config.toml
num_hidden_layers = 20
hidden_size = 256
num_attention_heads = 16
num_key_value_heads = 16
head_dim = 32
intermediate_size = 1024
vocab_size = 2048
hidden_act = "tanh_gelu"
norm = "layernorm"
norm_place = "pre"
norm_eps = 1e-06
positions = "learned"
qk_norm = false
attn_scale = 0.177
bias = "all"
tie_word_embeddings = true
parallel_block = false
init = "trunc"
init_std_qkv = 0.0303
init_std_o = 0.0303
init_std_up = 0.0303
init_std_down = 0.0303
optimizer = "muon"
learning_rate = 0.014
lr_mult_o = 2.0
beta1 = 0.93
lr_head = 0.00552
max_grad_norm = 1.0
warmup_steps = 200
schedule = "cos"
final_lr_fraction = 0.03
batch_tokens = 65536
max_seq_len = 512
doc_mask = true
train_tokens = 410000000
max_steps = 6257
dataset = "wikipedia_en"
MLP neurons of a small language model. Each row is named by its layer, matrix (down: output weights) and neuron, and shows model dimensions 176-239. Each number is 128 + 32 x the weight over its row's rms, rounded and kept within 0 to 255.
A block is one neuron, or neurons of one layer that tend to fire together. After each block is what it responds to, as a language model described it from the Wikipedia text at the highest values.

L5.down148 [110 120 126 151 128 103  98 155 180 142 131 127 128 140 134 139  81 130  88 110  82 102 157 160  92 145 116 136 147 105 136 139 186  74 101 134 113 116  77 140  56  56 153  78 129  50 119 138 128  66 101  79 138  99  81 144 190 154 118 157 116 163 188 113]
L5.down194 [188  98  88 168  92 171  80 164 129 135 133 132 109 181 151 115 127 107  87 116  93  75  77 114 129  66 175  96 136  87  65 107 185 108 123 166 157 118 128  35 109 108 159 174 130 108  97 167 115  99  98 143 163  85 130 152 129  92 127 174 109 104 161 174]
L5.down240 [134 144 149 174 151 104 157 132 141 115 108 100  85 144  80 116 165  76 146 169  97 138 129 121 107 143 155  72 120 172 105 151  81 126 155 160 111  75  82 124  48  35 147 170 173 118 127 187  87 141 138 118 143 133 140 150 113 156  98  70  98 107 127 159]
L5.down323 [170 122 152  99 180 131 113  62 106 128  97 128 151 126 170 115 145 135 107  72  92  84 108 106 118  71 183 154  98  99  73 133 138 109  84 175  76 178 171 115 105 141 138 206 126  94 169  84 159  74 127 101 157 105  78 165 153 125 145 111 167 138  92  97]
L5.down384 [174 116 115 146 161 174  94 104 148 115 101 197 151 152 113 143  97 150 124 117  89 142 186 119 116  92 136 117 153 147 120 160 125 175 100 136 167  85 154  50 156  90 101 117 132 124  94 147  87 162 139 128 155 126 165  96 133  94 199 162 163  97 184 165]
L5.down387 [121 118 176 129 114 155 106  56 132 116 104 100 156  69 155 143  95 125  98  71 111  68 131 107 132  92  88 127 128 117  89 115 108 163 182 183 125 160 116 172 107 159 193 145 131 105 109  85 113 117  98 149 135 113  41 138 116 115 173 174 168 161  86 118]
L5.down742 [148 121 105 128 182 109 159 162  69  87 173 105 176 184 135 152 105 168 113 118 123 138 152 184 124 142 129 118 146 167 130 116 109 143 127 127 117  57 144 153 128  62  82 106  91  55 132 100 129 143 151  86 121 148 109 159 160 115 101 139 158 146 164  64]
L5.down990 [110 103 143 142 139  73 164 127 127  95  98 103 153 127  99 153 143 134  73 112  94  85 165 118 137  75  73 146 174 104 157  94 133 118 147 112 176 158 114  48  85 169 129 126 154 129  65 167 146 134 135 117 103 118 154 161 174  67 141 171 125 181 114 104]
Responds to: Opening parentheses, hyphens, pipes and commas right after a number, mostly in tables and stat lists, as in 21.2 (70.2), 81 m (266 ft), 1860-1942.

L3.down297 [164 101 101 127 164 121 184 129 127 152  49 155 171 119  73 145 126 125  89  67 115 146 136 194 145 121  65  79 110  89 110 111 134  84 119 175 131 112 155 120 119 112 145 159 108 107 136 115 125 140 126 133 164 129  83 114  93 155 107 140  81 148 132 163]
Responds to: Opening parenthesis, often merged with year digits like " (19", placed after a name, title or number to start dates, years or glosses.

L3.down334 [ 97  92 190  93 146 124  91 121 156 138 106 138 116 140 125 141 145 113 179 143 153 104 153 164 148  88 104 122 111  82 169 150 147 134 153 140  76  62 105 164 196 138 160  75  72 138 111 186  99 151  98  71 149  97  97 114  77 141 115 131  82 145 116  84]
Responds to: Single letters, mostly h or f, split off inside a longer word or name, as in bo-h-emian, Ha-h-n, hal-f, neig-h-borhood, G-F.

L5.down181 [ 97  83  59 105 132 184 115 129 189 212 137 109 103  45 122 121 159 106 124 116 131  34 178 133 144 120  82  71 138 127 153 149 165 104 132 128 168 130 198 108 114 176  66 134  79 116  92  97  97 133 141  84 119 175  91 120 203 143 190 130 165 103 153 182]
L5.down187 [160 105  69 106 128  84 127 120 137 182 175 113 166  88  89 136 132 134 136 177 116  62 166 186 106 140  92  89 174 128  99 148 160 105 202 150 186 163  68 164 148 134 118 121 146 145 167 139 168 122  90 189 164  96  98  90 138 129 139 125 109 119 170  85]
L5.down222 [117 108  95 152 150 140 147 153 132  75 134 113 170  76 103 126 135 108 166 127 107 100 117 171 166 124 120 104 171 164 120 126 131 130 133 156 131 111  71 123  83 113 114 113 139 119  69  85 125 114  99 107 137 163  85 133 105 136 167 151 168 149 141 105]
L5.down505 [138 151 118  90 162 120 129 170 148 123 125 176 110 156 113 108 132 113 158 128  81 137  92 119 151 173 138  77  58 116 106 175 171  75 127 137  79 126 107 118 203 141 132  99 148 171  86 101 104 168 112 133 180  85 112 129 187 136  66 171 153 131 150 170]
L5.down734 [136 160  98 123 137 110 142 140 140  87 142 172  98 114  76 188  73 154 146 114  69 104 106 104 125 137  34 161 170 139 203  80 203 117 145 163 132 123 146 106 130 111 173  97  99 138 104  85 182 117 157 131 154 119  91 123 105  94 104 121 118 146 112 136]
L5.down760 [153 193 132 143 161 109 110 169 164 163 111 121 137 125  80 116  96 128 192 151 133 103 164 159  90  68 174 171 130 179 121 108 168 152 134  96 139 102  77 150 172 175  99 176 212 105 111 188 102 113 136 161  69 140 138 140 102 172 124 105 115 118 149 124]
L5.down846 [127 135 155 109 109  99 193 184 148 114 151 210 134 121 130 133 111 107 117 107  87 187 100 106 123  96 104  98 130 124 139 146 101 146 123  67  74 101 102 155 163 122 130 143 114 187 119 186 122 114  68  96 129 112 106 117 117 167 137 116  76 115 216 127]
L5.down904 [ 85 126 112 110  94 121  91 108 112 165 174 187 137 108  91  98 123  44 116 134 140 111 140 162 179 164 178 115 115 149  72 130  27 143 145 146 137  72 141 156 161 142  82 172 104 133 148 165  92  71 161 134 111 142 142 164  79  88 135 108 160 129 151 107]
Responds to: Single-letter fragments inside a word, often in names or foreign words, such as the h in Jo-h-nson, the m in Gy-m-nastics, the i in P-i-erre.